Weights of a small GPT-style language model, trained from scratch on English Wikipedia: rotary positions.
MLP neurons of a small language model. Each row is named by its layer, matrix (gate and up: input weights; down: output weights) and neuron, and shows model dimensions 64-191. Each number is 500 + 40 x the weight over its row's rms, rounded and kept within 0 to 999. Numbers have three digits each. A neuron's up and down rows have the sign that makes its largest values positive.
After each neuron's rows, "fires on" lists the tokens most often at its 100 highest values on Wikipedia text that the model never trained on.

L7.gate48:498565489501509517516470483467500539447507536472537528480471478556513496482549552472560469501475503463525566503527505519472432553555497437533443472500569519575519515505460542509498439564522541493518468422538461440548464524499459547478537487534503467519439521485495501522506509418465566504538470369472518535513540533499505474538570481515514500540533426593451515601555500502528528513547
L7.up48:469456494435475546470523531545500415459546516559525444579456470543506504569520549532516461517499453479476524478473487505469417525475554515494487536417480486464501408530456544477421557525524487538566506460490465526556483504467446444467482604530480458468529539514474504580469524523501526573522504490427539524519506463491472554543493513441491459454466492491489447593452476556525442453488
L7.down48:521458415549492514521448499546510576506568510565492499498531419490411516508509483473521537424492430535563457531529479509538502494487465473488532545465526524566500577476491493491434582502516427486535512512483476547537565466511601458465515579522488506449441482514518486429556507563523519499530572474502503415560511543476523485507472515550517500539452469486469555509465433520499527503474
fires on: "ing", "p", "ent", "ed", "or", "ear"

L5.gate129:553531574540469484475478513494502568528523499381531536518470458481554518441513504463507473433450488531530438571510508502515545475502485595528486473589493577529518454468521591417533513456513509460504482470437476520558487471550517509581500516510528493436513488453449537460489500587431435534509491525528450481431579549497510483508511579490515425472438503545462554520418535460434500480438
L5.up129:559565510571526493434485484509499440527471528479534437462539447542425530515525521497502495451469447458504572563456485487501479529475488423493565565525536570427539441455515531522483515556502469523477509507468608536564492531450475533503445478516534496530577450569455477539452484430485482506518508563428487470479481460463501538511483504471485472573520522443518490429480527487536495488445
L5.down129:481461451500431474547544521519518477612530535610490544533526447475466528473479483542516505495532508460474526548407533474563432553488477487486541502546482462542561489404514501508425457486480538588572491511429460516420477590514494500460479538540535487513498462433519550423514524526496467486486549505555568463556493545483537473537445517561496538544507455492512500564479482538531524464551
fires on: "ed", "an", "id", "ment", "ent"

L5.gate208:519542499483488494521483520525530422489509465469493526489550517458509510500481459523436527469486515566490450468499521503450495506527509454472477475513541453500523524536547451540497402561480453506510529422574499499566535498505401497549485521518473582517482493434418477489509442475520452492487512556500436502528465422494495529515478446491538503531478501489518364526523559458516563514529
L5.up208:434514516510523513552557543534611393536488474483508501472482526550529511470480535448436432587422492514459500510419471559491518477456511445512530477470489537495486509467439509484476520520471535466488507420464509506536449457412441593488468533563479485478481453503456495449516428522516533456531539531522490562486530443483500522486421427527520449480483509437583521515516489478519535582489
L5.down208:461447502559524513526550544522387568506499476476515556505562536470492487495497530539539496508512518607491556464445527516483455544444444531498470461453517488467475552535545454438568553429520606545504446504490509423496456518503540431483485556490451536519477489463490430494529497529495472515446568516419516532504506593522470463536484579524466517561571515507506519522423529423515511444484
fires on: "d", "ich", "and", "ost"

L4.gate18:464551453542447506557481528462543485507537538482502461496529534564446529522488534471538541537512469494511466436508494571462522485515474518562486419452541478466510481513563539490564526521475483507493499500460432465467444429541495530550487513564498474470434510503464531569551498390581480469469492579533456481394573603510442458521510531555466459555529541506502493462521503491433542490510
L4.up18:580463558502418445561467510459523456541525521472462440531503430504464484473480507510483557478450475549503542470552426502383529425503485515471428420434498527460498520509473545515543505545466551480529535513471547465527495529528603483456504484587495508403591491470502523483517508428514530482504508476471463485493544460501508544547482463497507501540504491505476457432523498473466502530500
L4.down18:497540478522450581566555465551459484519482482541481533441481574483470486428545484478456456503441479555498503411498548516426502499510540516488456491467512468535469533511554468483534553584495505544475471496493512525498545501503554591458557516514515548445470466540509550501542468437489530455494510586482383521526431463527456506517513473544493528586508498572446555444532551488480523456479
fires on: "ly", "so", "y", "ore"

L4.gate99:559563534453532570522528501531455494501488527474463563451545483406535508478533479465543582488538489455529522504533484465527436416489482514436565525588559464520473509524548451428501483523481478558464504474516524585485487543482456491496550495457511515520484494508503541455429592534488458504488506549501471490580477525474488467533470479534518466432479481489478485536500507469456460489526
L4.up99:493526462501556494500584416544553527456426487520495531532373510534432460555552459479479527491516476534509533467489486509492519565472506544529482504551481404533485518531586523505461476479490392412506524553481492466441513486556526522598523518496450568527485524528475489532528476480464511464480455532524476549408512436463547571483477514502518451504571564568558487463506535520511469494567
L4.down99:534528573483536535514471498461550499429454528462521475480583483535486515472464508498558452485422501495522447502569496547561470466442446487415465464426481480463542521537493601442460478503459507535414497461450446536438560525450506556466510477507533450476558548495498477522504511546545475478470521497544434481480468485425483507528476485475546444463498477508488497502414462511514545530495
fires on: "it", "ic", "id", "os", "al"

L3.gate77:480489570467446495465483421421492505524421524457478439481468477422487468512462537488527485448516513547522474492477509523497539584462566468443491414464520520492548497529501505497528562465503525503535516524513455442471493520540484528530436522471522447447531518518529574471481504471549547464518537561469540455461533565536505545489500449509483502502516520464451505497497513485520450482514
L3.up77:489532494555444485505463491460501443431492559490475468452501472500530524438433413507545544493500507510554514503493471521516467485454553477500493503512540543521558446450478472492541567438508485409444551462460482430491510513521490514525562467567578473416521530591537504433529463561441505469553490501505502526557464504549456493443501513513539545461529462536438493527458522507419471449484
L3.down77:436487492502511427486473474452499524461548527478498588496571509429517514520528529482540539568411425515537445515478490507526472454521514537449520467446487499507495552420559446456520515464511463468493483519548483529532537562531479504524495556479535550495518535480467501520528482487526463418535484493476569425492458510503514495420472511462524470545465455556492542456425462449534489501516
fires on: "on", "art", "."

L4.gate273:493509508522484466506478512502449509473459544483556447490475469513483502506475487442500497477507518494532426442480546507455471478571497558545562629569481546417480490429515455523548541475488515448525514477458509493467517539464509490491439442505551510506468510456519523507505534458429578542496487467494503496476468440436441542462516505440460496481460489527497448512492487433528446492518
L4.up273:449525510504471465473489471514390596518520557447483485551560453528480441521530492526466480518438560508547534521519525466482514503534563501512533553518425475517466496537578449495458493454452519515447492579515515495551450506518511559456537506540515600454470553517523449544449442499515555480472512516500473469448534459506406547402486559457557491534524436554504479459508516425516527469526
L4.down273:458527502528440418473458510497559495498526438492525506494541461458461413415578443568541524501554456499529447490496461473493441543511455392610493523533478485483512440457440478496532512540477557463437449435546511543477476552504404506495513544482532484506495532507466545584484500520490486507493468496453509379480550500444425478547525410486477515504528543508469553500482491489483454485421
fires on: "g", "ol", "an", "ow", "nd", "ard"

L5.gate154:483443533580482497472496526503539470482511520456490541480398522462531532473507532483515479502584490495453504524535514518500401517489404439478474493510487530493546493468476458555469475467540512542519438542503483466508527502436476506429532578485512545546456528528390529499441473467480436545530482526433440599506425547559527532444528504496506465468454517515473450492548524504562555513460
L5.up154:477452454507482527523551500531500453468491431445501513426427516546489490472444511508547467490509533484466520490608521443552427525535517418520514547551527435464533450477477502477507527558566396518462480456500493533488434494469538484492501553482524512463537469568449518519463497437559500492506560538576520451486470501562546402463502425475561463418503504493563509465470480538555535459494
L5.down154:441520517513511553449522539627482509468438498510514518466500488460448506555490495476521549459528535533535533489607548474522481495497542513537515452477492487503576541380554564470523498472486512543500485409482506585580502508440537504375500581587439544487526513525495486453520469524515514539561480505495431521453507503448452573422498514530484501508477481459481480510492497549505454437479
fires on: " ", "2", "1"

L3.gate212:569481522505503529491468477516490522530501443529479503574614547488403466493496455476488471573415571435594494460525464497470540527491456467446541476491484413490468528463570499484472468575513545550526478465492526491549474546483562453507539531471491539504526438490572504556461547462562435416458531508458491486480499471528501471526518615453490489508475482541525494538508553513501532464504
L3.up212:450423518477497426545524536496497532451518490496442456542584465515468509485461523499552530533459540479518504527498523536496481549498456543564536407512541485468529530540569486451517540520489375463465536513504499531445540532542524576560483509438502474491489492560473442570500450487495421512513507503527357536529404496555447448561531557479512515503556488551458482501537473471522441478540
L3.down212:440515482460520516481524524517497496481531505511483498549469528540470451517583502443384447484519506574435454457473487515440451488443520512439483446497456440474478503439479488495432493607571501552453495521447488544523480511489538546591543456429552473445496448439528529494451497477542478515480479566445489538530484567541487419511537525501476482477516476517459491500562557538476521469553
fires on: "y", "ot", "ost", "v", "t", "f"

L3.gate511:556546453502486476391526530547565478436525555457505477449461577506571574445496573409533475549561443508526503491500538528566491522440542552526436568460487473527548454510487491435536466554467564459479511495523489478450487535455559417517470525494547496531520447464504536516448520563496494494544455455502511493474490512529489518455532465509496503541432499550480457496518460459576505546414
L3.up511:502522518470532520483448534498488489458422480459488469435530481558502507553449533497543504449558544481470442467446480505528509505552499524539504556498457435506526497469481511523495508451494524447561446557441542458464524523447513540512513430483466561526503481598479585485485490564548472550532528425486476483507455541457481482510540511458587470487499455466509501469522484448410449525383
L3.down511:510488489530506448500509446607464472494543509502527497551504482429497453477487495448427512450526510466519553572524526511455428497525551540500512495520572483512538496498529469485510541551522475552524555477529478524382485427564518481490487512454456483445499486567603457508532439454469586472497475484435561497505498557427530490477393577475509536521444552456476481450467461442483521548533
fires on: "s", "n", "l"

L7.gate72:439518541506517520435563484540474445526494511540562483499438519516579505466561471478581502508508500470429539524512517552512473587546496570498546475536544467484528496450560528568498556542457517531529504549461421567591490454513474502522515526504486500505413488521484488480495472543494488558477568478534513465523465446449463479457469432478576479477499533466511515538436474450497527489586
L7.up72:418466525484503452444509459498535552477486467502528461479505513464510530422561533475540530505525551522497506584499490499476562542495451428421474552471482543541484484600539517477509483447484528479513480515545516618490505508519457500509556521486522506564440446484496481537543465505487540519515519504566501476481442486471463520484477476470449488473612469474531508485460512542578494421500
L7.down72:481520548484509495496531480554540531539435480534487491529494428494574515479468407457523505511546470458503488544505433519461505532467492505549474485461474528501547585554506472460532538587470536505536523530476492449467506514504527563425491454499489493468501553465429360512551411508480513508510469516558480521444424500501523527434509491513508526478510534542467527524491515489589516502562
fires on: "t", "ard", "ork", "ort", "ch", "er"

L2.gate258:492485443502463441543576467539552390545492456511511571534534501588504469523538494498553429446518533417492480443510535474474520520538520509550458479473497595533597506494463513526553465473531457484496497471467459514503569557503470483478539540479495504521581450519484470509521460520501540504461512497445551498485497433478549447478457509501576544575497448510474463516599514469484512515455
L2.up258:532505450437546471498515487515519494482474446540547484495482470511543544521498474465534535522471442497546440510485514490540427448519501495576472573526491539515503556501416530526506525519468528480523528458480511523475462587521447515468430496529529462504497519546543518426473488465478479493519447467486426462526463464480628478600442431523459501516533465527477547488471487485479390549440
L2.down258:569463460544484416535534531525523540490531450467497449440527562550517494542533513504483463486513425474580488514442499466556497485535527407497519518473497489544499513413466486458564479521485498528495537493465510502556549549454497517481472540452512407511512382492387526455498479487471455559550518518555514556556479436509501507495457426489465465494438455492480513545490510534540523569480
fires on: "n", "d"

L5.gate423:510429465494516526537482542524480523540485486531462461526455537502474556448480499566497510500528497536481546495507601617518518520457526495522470501450455491463566478491448509473550529528462550507525522500524518558496465503523430483495492493507493486484567521481403540551546572535534524483493468479452535552482472570494573531444510514528483441491490474469556400598515476432512521555483
L5.up423:525507422547538570468536527488508517462537504411509522454450487472478448559596553453464472554498484467474540476523522475512473487517490497524508451466456448426478505495472442484429471508455484495469519530501573502607518512504431552506470536488514491559540436489446438484472525498583487437488485441518479449456529446538583545525443542499525555500496433511490576418496600518516467471572
L5.down423:506496459490481413478475454547471481509434480612441484482503450504467576510509498567564543454506474587521499524508523549543474536511469557502457436480453489495474531499475392511516522487617505404485539472535501466443522536431505537546505479531537481516472488520476426539432462500536603552453536509447556512499456493490446474557515487470445433506471475461518413475499462500519527523510
fires on: "el", "ic", "r", "un", "l", "u"

L4.gate385:507517473516449437455534487522496523449520519451513402478502500566514510489482440469455511489464506461547580443450535518412504510561431563529489530504499490436483485587464458462501550530470499483489514503515480560384567445464505482516523416464442530541440466468566490498497418486502507446494519526473477472539536492433508505446563499480469456421475510485539575427475532493443485464459
L4.up385:488495526521517487511504515540427473495527541448467460470468521499544505515527506564507495475374484452533507505483540545491504530556461461506483530582561462442492551454442515524533525503512530478560449489462516541462548466563527459496506513427434604495464570535487480529474493493503509492504562506491533455556446585378485496457535363560477438524553537495543501536469510446497496478443
L4.down385:557478498531505517584496563511500504513569501491537489457444519517513488529472559480503535529519463500561482501474557436487491495591507445516511523521530504569482485598425505527488431544586519491553512488561439498464460539565572503470483519483560483468494491544536427470533533470514433493541504460457546461497410560422511492464481444450425511499489527540570476479485486505456595431512
fires on: "g", "he", "u", "a", "ong"

L7.gate196:438477458511506544522523456547457436496522499487479487462502422491483424440539466507506530402406392502437481509522464532486492513490528507481550486493516457525499585558531500513487500506473473433470563527556507474484482499512456492502490488492476499553458527500509521463467493493565425510498519502487467524517509545488474466501552523402543614558499523486521498462513558611451551466548
L7.up196:551546537528551492576517456502505455456501429596444457502480511540511491539490518521535489507558518523452543512517569544502496457546487500513481550538471467528478507413508483548585464492506455520409476526439502473484491540439543549540459477470507573525580476542460442543522547466555500521500549594523456484431506463498482517555510499501527501469488505513514559528473541452430551501453
L7.down196:477468515457473414531506454479493491468447458516422480463508486482560507492486515509509545479493515453487473492442564494477490516473526531527492521445576425574465529508419513523600471551541491426433572523534414435463549574552467488468495548487506438472448513456525518430452542531456448489481556460511492583516521490483502538530517537545503463478447557505447515531465469439515557551451
fires on: "ly", "an", "ad", "y"

L4.gate372:441497572456540542494539520476508550461483569470471496478432486564468530462477483479527554480474515503523521506446453502484519520560550445554480456525508497519534458587533478508465551482457518498465524465384537463576533508560535512492439427472550473481499518555433544539464506568503489502432463468481543485469568550584491497548450421484539501481463542487516539417475509537458404549513
L4.up372:510400617524440411497508533502519483448515494567485481497536418581496538578447560513526561538517515465489440533565447518442456470527511485540465522482507490538537573544516508522537483538510480533534553523430490495539520583550497517510446515538557485494425559543615528484479496486448537500490398484515505477545494497511514494470483521479542412559490540564442513510541518544495502469508
L4.down372:539454550501478499457542405491488483485484455548491505530570504515476514470590484487617563529463518522487442553511514485451567533518545483544523462470494462541514485558456490521531540527501506501503529521485491456570480543492573602460436452433555534551506537480478481521553409471527467433460527423473507409575406493528444470471503542487513473552501552560508538517505492479505499513524
fires on: "t", "an", "id", "on", "ent", "h"

L2.gate65:531472447489581504477493518446456574518489532499462481484549528458454454451527539527495506567559456490496512471510461515507440563537427504539555500456564418472508522567530453476526507499532465480475481516469450485515456505542453539477470469534441535492460514533500485589433488504459496471474458482496507460511505565534530491468527531510515408485457461487476549504453506490472506500413
L2.up65:511474491584422492550503547485602457556498512477521446484511529431449518561497496412421534507532501450530428502501500489501486455555522551508448489506496453512510503528451539514437512454424453372561463486488509446481484506544538474506503501522458505546549546536581445433504498492505552481445444562535493500512478497532492526514481475460471506550441503491434442513548603466453466552490
L2.down65:573497521488483538525490532554439471486439481534523437479451403544484478469433515499511507436574483534494512525490554482424493440485502514553427462482510462548479441479557484599469448523521464466454481496591459421493599508431540494508503474491554503515469544502500508488516429463545525492458543491493498534470488510543475516433557431468493527488484527491583465435507516489498540560491
fires on: "0", "y", " is", "n", " be", "ore"

L5.gate11:526587548484500518506458497480580435488484564521505479462479460421538468563571474503503476402470452488516412538454406498482462500480468501437499474587396539476558481517563514484490514541512416554483488536485516482463552501542478491435487467524470452420507542489488556509489510533517519506502506487481553447423548481451483486518474534561506518544494502563462511451501491488536465484532
L5.up11:477473491482491541482472525471455430524409530495503570521518480476550470461456594504553464437489529487457467442507505503494500502511459417526444560498483507517433611477533542430500498450474533504526528526549430525490509505485467539451554470516507538488464567514482528506478459570475542414504472473510493576555565551550544435566505478479502530571517516454588413504493536518482473494495
L5.down11:537529563487469524563561560477449525542476518583525534527516534501418507480484519497517443562467441471448503485437458476535440533552494518489603530404445462540510597540530572528502509522486514547493489443495541548472518444514421487502464522501492482581437471470506505529530496562488484505513488457541544452532458473467517486445481508498459536480473477436482496459521560581525525497519
fires on: "l", "il", "or", "ost", "ass", "in"

L5.gate461:443430517476566548522541486566430521567471498519458469478520499402559499490508525488535530491475515521517576520569560501464510535502491466566519442541429515520480377506451526470472427483528562442558558436457490467507447533485455515557498554541516507510490518527509479485489551509506603473450493459478508453502481442521556504507535473519469512462508484532425556474475520544457559522572
L5.up461:517530485500474505444500504464481426538492502464488483493522534448471588467477495489446590498414476517514466441550496554488551495514492515520601542550503503472563441416520456544538497517451487524465546485517522492511532476497501476459516552467460480507514512534520522532459532606438505481553483540434444584542389502539530523538525519456390520555489507476453484466475498413486532575484
L5.down461:543513501515488459571465569541500510502437570512463482544520573544514589482448488513491469484504498503458544436490519492513539482490426514443466527592401440536553424561457467516423526495453545499456541537507495512530509527514556494501495481532542454432533548493474453483474488543507418507476483481510451494452505560473504483470465503487501555525569479531528520428452426460456505494474
fires on: "a"

L7.gate266:458493536451495454498478487524561479436495421483450544512455509491520469534476473502559484435484493453499522527550499416511495425499514624504496462558498469556468459498569496465537562408494554523543611493451489482592505517484502495526425437566499525508452511532490483539478472512520576491464492512481544492499545462567488558486564566476494460493544488543486498531490530558529444607461
L7.up266:454460444513430461533547497536551549518482515539471532535506506478530508539450533453497524493459573535421529499524468507515490500458476468485507457518531538472516535516563434486471525497444437498521540530455480445474508420425464513489506401547447507489458504488500498504433534522490524505421495445513452515454488503460540505417525533496569534511467515506448520473498463435483545533499
L7.down266:493467542458511558485528528414464527566561529538482453548564460458453490478453523521510477549438471515507599464545523518452506525496503455522467499553445430472521505495415454518523505461510529425533434500585500533549528644397510506508527539490540566510567471545529535493458531480539532563446478383496510478559488513478508525502449418514503567448468497471461478512498547471508516442539
fires on: "r", "l", "d"

L7.gate345:565514485511523541472531500521538432455509509507477406531551463542464467402530542603496530511515490499523494472463531476576534510546500551513535493499534472448499484485454557495472502498393578569519470552493522568504587497470491454469490480463432515488552525486537564418574483523515487415473485561467472499527517471479619458451538484526473485510546501507495497426540474494543468524566
L7.up345:473507544476523504496452551506534544453587553492465468576449560501518475500458491531429462510496534404502513506524456507491430569504513547475546522517572448496481466486426474506481514533511515531464539440439513564552473468439541486437458471522535594549511555545493503537484538503461479534510478457585525487499518570428508542556527485526517483567471517460508537594515471488456509475479
L7.down345:524522468500553451451609486530516496515569547529522480534508576464495527539461561469504513478545540438479516486550421556536488537507418414498452481580508416512521476545493511484522478478465504516495518573510534475468413475541468402551516501529476498462507529487522444500529517486562512479431490603501506501453476535523573542501494452508519479516543545458584507473523448525490465484457
fires on: "en", "a", "u", "em", "er"

L7.gate80:566413433557556448525486449509506502479517542443505474446452535510525547518501486465531481476450538447525552468513500528487508514546456479454453514501544559521544539478525519528556497434434537485499574457570465491474572512481507428452492428540511506580510520486475568464434506476538506570381487481502493530525554464531511499484540506500518481533455472487554526507552612529539464494461
L7.up80:612471502527527462494555529556505532428482432544495501463458509518449524469524524491511512501518543460413567525474540548517501507461535458549492524505452502476477492523428511495480550476467495488508526454426541476399477566521549505546489459474504551514446520540501439535406489410481591638524550526536496490470519544442445484458505446462552559461512466468416476458503489485522497551501
L7.down80:517476538468505456514566549440531495480487513514471425520539425484493419438506445477557483449534540507416533434471493517501478466473493530463543440497513420471457489418461591526462525516512475451573549523484505540448543454438529499477470518423515445502510442489451475489551502524428507501510486508556556510524531458437529489433447391535485504560469459532516456481471452437503474485551
fires on: "l", "n", "t", "k", "w", "d"

L5.gate509:569546592451585533462519468488521496453486479567533549507491379499504450492583477475487572450534506394505467467498509540530482493512467518448423476484472482497446630544496506491499494443469521469550493539496485431471543575463576488484504489537525458492496537525534544565521496565511505458510519526470516462569557492464524488552425479505529523530555515543556490546478523418516452479457
L5.up509:503490465486547502426469576527615480474455397449472527533452501511458533527556568492571509438514515508427477513512507524504471462433496534492491466491517517457534547605472521522478491478499519510476493495521479485458528473519531524570513534518462524496517565495494463490466445550404477392465549445462458525520474502534530439575521465476511433525501433510452466509446560557535444447487
L5.down509:533445494528552499462458563571480505563471508530525564489478493583481518521479445495543458440482511461438539496453521501483426428516498539525547613455524492499526443479512484466520448502525514477447471536510597452480479459532547479467490515537563549477492505444478429459461470512568438525431515444506536508470517506412535462542485522523512427470362491429463499495499530480483601523472
fires on: "t", "or", "an", "end", "ent", "iv"

L4.gate230:556530510454499485508495521559561434513466500557578475504484537472432435562422554471410491455529515459495551454509530620497538548487461423515508549552451443485570492513492448486559478495497465522497603572448495482484437529515500437444407492478492529517499479503504482495561477518523484465535481489441463510477487502444536466442582531486548455485464457516541479553504516451523465549487
L4.up230:545503433518496559477534503482451540488476471504516558555468481546594545495476463466491548513475432517579492590472550452520532559427434508481465362481497554476455504536510410494396540437466509493458488483471521500482562518471511496527553485507463542520527519539497444514499550530595490525477425537484473461512534489538507515516557526527566528454531475448511505436456456455488526519503
L4.down230:519517528531527433450466563415539466584488551506507500508531525460571535509540538567520527491515515555473481481496503525529491503416490469532530446543482490506406516541474521487514446449474567468546498488556434494527487512458472479550467549496516566546548559432507490491451509394424552451428531479460505510552507547484536472510511495502532634566581491548462525476438465463446581490587
fires on: "el"

L4.gate466:474473454523468439439505442486498524432455523495447463447465509449410484455492489446492466492482461530524502468486496516530548510518548376449465432513495478512477522500540501496517529495447477480501442534561500510495500581522558437441503444511543548489441510526522485492524541500592456508476530552503538473420437520588471503434471534462552492524513500462550472456448470510531563468503
L4.up466:529402471534495515509466500558425521457363531438514508536502568502537438449531481468446469453480478441465551471473526496423491553492493446472513489466505488477541449448468514530433528450482539513441468478545475435519450540553465493509503469553526521525460479540514502417455515450498502481521456471463475502505460506565568550546498505538564461458502503498500438531494472589444521556496
L4.down466:525456510495460560510517530459455482506500523578508528470510568492401521471544535516544586502544532588536441545432519506466599540571555490517522543492524538546565530457493528455559536504557476485468464514476497539484566521469512545486517473516516516500543566506516540507535516537483481466477479519556532555585533512500452486482521474530512493520452485529387488501513435495445451465447
fires on: "en", "an", "on", "o"

L2.gate464:624515561513489524427510490531504533476472495486534463493551477457449458509494486493464455470505470558563438525486475465498459504508488536489486477541569410467410552570503445565480487500502477553497524477506525524560462585497535434434426501478468424538438517554491505476533584523520509547473505447522499425510472549466518458552473517501502406481508547556479533483417523513524477554443
L2.up464:507464583459422430495570486519411511498521471499529523562488443466469533537509558477518480520464505521413466513466541529516448471502463503504560539496519464457531484479480507485480561506503461449513515596473500511497520516438435516494504503486462433519446487459574462518532503477509444503515579504524495424557477534452466510522461600441528471607499547458517519469450460470581531497460
L2.down464:509546502422504498507518475504461611517593458576393582521532532468461554509528535514521505480488511522420564444503588552509505526425486492562512496501557492506510508439488465440451526451484482504496486548481471512520514523492493515550580468417478490560430454482489504465477485499469477531518543527473551505488538462473434447480528538453482568521481524471451494470505485515505531484502
fires on: "id", "ell", ".", "t", "ame", "y"

L3.gate431:469454547521508521488523540527440511543508509478478490478461501493500454496465400522517562478447504443471460446441480457463561498544553466522532509537484540520505472432465471545454485492533474467540507469468471472547536469528525415449523465579461590498508455475545568520484480496537527553515432542539512540517488544552452488610496504522465456501546567563534433502478478502521561508499
L3.up431:497556502553542482525508487502483481460470536496490442568467480519470474500542402517514472457539465459484516487433538440541503524486466455528438492526458480504473562511497495518442508506438481526437447533518481486529539434404541555520485540477477521500496577550602417441502453516447493523469530463490504548481500491493557528472515537525510466475533503485492509455470551500556471547479
L3.down431:518602541538492548560572547528467495451482512499461520485481483453520556511483474456548504538420506520486594505450550539530424432469477559483463511498491504464531588450516491503461515490510511412537464512490492463504485439475500513469549503486512529479492551513471461515596514580522460462461500470474461483445487500542460472463589483513543482543462418488443495476458512445499485538449
fires on: "er", "ra", ".", "ers", "T"

L7.gate327:577534537369476541530544516504552543480529541468467517498520474461474487531507468534528570447542424476553525498514515510499409457482451498488511448533602519457526549513486508501439507492461530487532519482494458538605482536488466495480509471484562471488534518549490505502509532464513522503494531500568434435516487413526520515482506462527504431514495438527568500506442479524555399471487
L7.up327:522495562478505492426489511491441497481447461509549464484502497526491576503545462539464519526504525421507536530517573479464508469471474410554484454531458491468465517572546456465520463526483463494559479521468463508556545578482562534456539522473443505543438526474479507490546431480549538482463579505441481512452478524520520528462589446530463553478511482484503490466467538482533412500569
L7.down327:525529430519512464573452500425468468526510532495502508409527557411479478483453466463594440518489507482480559453443486542493537501539555487385552487418512526509463526521503485524507430496498486551460513498476449525496547580533557559506450461510484482491540490548477414506532462498511544480512495536543427521445487472566484527441493504474529491532483460479446509437482527431514501540530
fires on: "m", "on", "al", "ic", "in", "ion"

L7.gate347:554549512482494510510470430411583400477488468473536520454444403598542495507515491454545499453505463476521485477548436468547490520508478520471527579503526561622450546454479551493459438485561466509465491490459485473507535479453526533493488496449522486511397466448523506536537472517470542449467485471499453456553486478493463482547533531530476509470442460565460511517417483427519490436520
L7.up347:551547467527488581480428464534535454572481464481467511491458435518564483561517476574510470405502463479561490489460443503545493459483481485478501518496529459548575517444452553461508475573480559551571474564525450556483491526553552509430446480479525468555524522502507554512513504460449442499530503479532500571510503402516464458475511528515512473482496426475476462480503523516497504403534
L7.down347:495495450503500542552570541531535560501444489488553560469462461448461505509505450496512545466466440474476436544556516469499448460510439413496522459436503497594461496426495532501522516560483468503501583428477492446474505461537525499477580575511449462471512506454514445478592523516512512506492503516602482457491461491510557569510433505507415498449495482463528466453520483534458539470514
fires on: "ed", "or", "t", "ent", "il"

L3.gate363:503476539531602548528529484510585475493433419481464453504415494435463414502534492451468474442570528564476484479456478539524488501539483493542506575462509402502484447505487472493502552491462539530458537516529461445481459532474497474535555511498473525579516516499498562465568497509469552494462505449479540515463539436549454483475488516472545478441419547498566495494456485492464492485428
L3.up363:554489440572516462468538463515506505469459538516504439450456501478494523556466467528560518484499468491477552480418450516443479486536497486467528521495553515441481536498531480542550564433500490471486511521447518478474374497544545517521505471524534463565493464498459582479496477500439516537542519502588515532514401512454454456530416501453504583452529416496515467536522405571514536496482
L3.down363:523526474508501462467475506484555511418532471579448441530452502465546442517563537472500521513452489457528539537495531592574521529500517505504531467459595543520510593508493487532528564451556493499493546505556555487552462527542527489546552532542535449535466519522522507474529525498475495589454496480505586476445409510477442477451479544483499520495440485528507481507461518447526503544567
fires on: "."

L5.gate289:488491539485576560514422473545529550547475494528525508483561489524546482560505501501533467569653511540481521482483506460527471534498454479546487514439446431529520550487522458490482555528526432468473465484513492509483430494447484478472432514507462507531549514497464544431537526506474484541533566559513551499518501564497484516449484526481546445459515524556433488475507501501531552545426
L5.up289:448450490474541521547509426490515452479477465507474507450493498509574541563446450582542450460509482512584562491531548550552452443519424501538452498546524473513526532429491444478449505530552432503485508601504571464465561499561459477457495468464505482462522546583516522473561524479513524471486562533510546537524458444526462382436537474473534541566482560510520468549546444499496474540521
L5.down289:414482475572480470502508559540478545509575477467470506465560456509487521435451546456532516445474565522556444487495491521458508509563508526527520465573510558451510490419528469549522515488489420506400483496524468531390434523529583509580493548525533510543498536499443544509546516494464495523585541516411474525490468545537539503509424548519417456527493455465497503517482563530496523516474
fires on: " ", "ter", "1", "h", "her", "ff"

L5.gate229:486540473545504504499491555394524460531462453524502510493499509478575526609459509504464501447501585433544535524564535478453525540408463501519605440542464529506456497477541497513460519487440526471474450490527490525519501498478539504479574482469451444525434455490540443455505491467452462497504528585532465533552447467509530513516501517551508510383482484463451537532437483475429530433516
L5.up229:530547493485522601462491517517493474475465514540503511504442510488465486507534475533498425514474529526525543562475505447437535473428561511423545508476498511561438568552573452488535453525513462438441447503574506523479524462558538528505550497506473503541489487549429493472525412482513516507490510574473483514485440493478530536492474437505500486485548471519437463554459485417538509534450
L5.down229:532580571519508579523499498533541438592467490487532467471471471468491450477418572485546538496544476474480499548494475479476464458462435454498499501408477469565442492471544474522487532506473521511496510487451385514500515467503436505430542597522517463456464501523471485519536484491508493441533439536564532451429423498454525498492425539493513532447525491497522495515506497449456542462546
fires on: "ct", "ard", "ch", "ed", "g"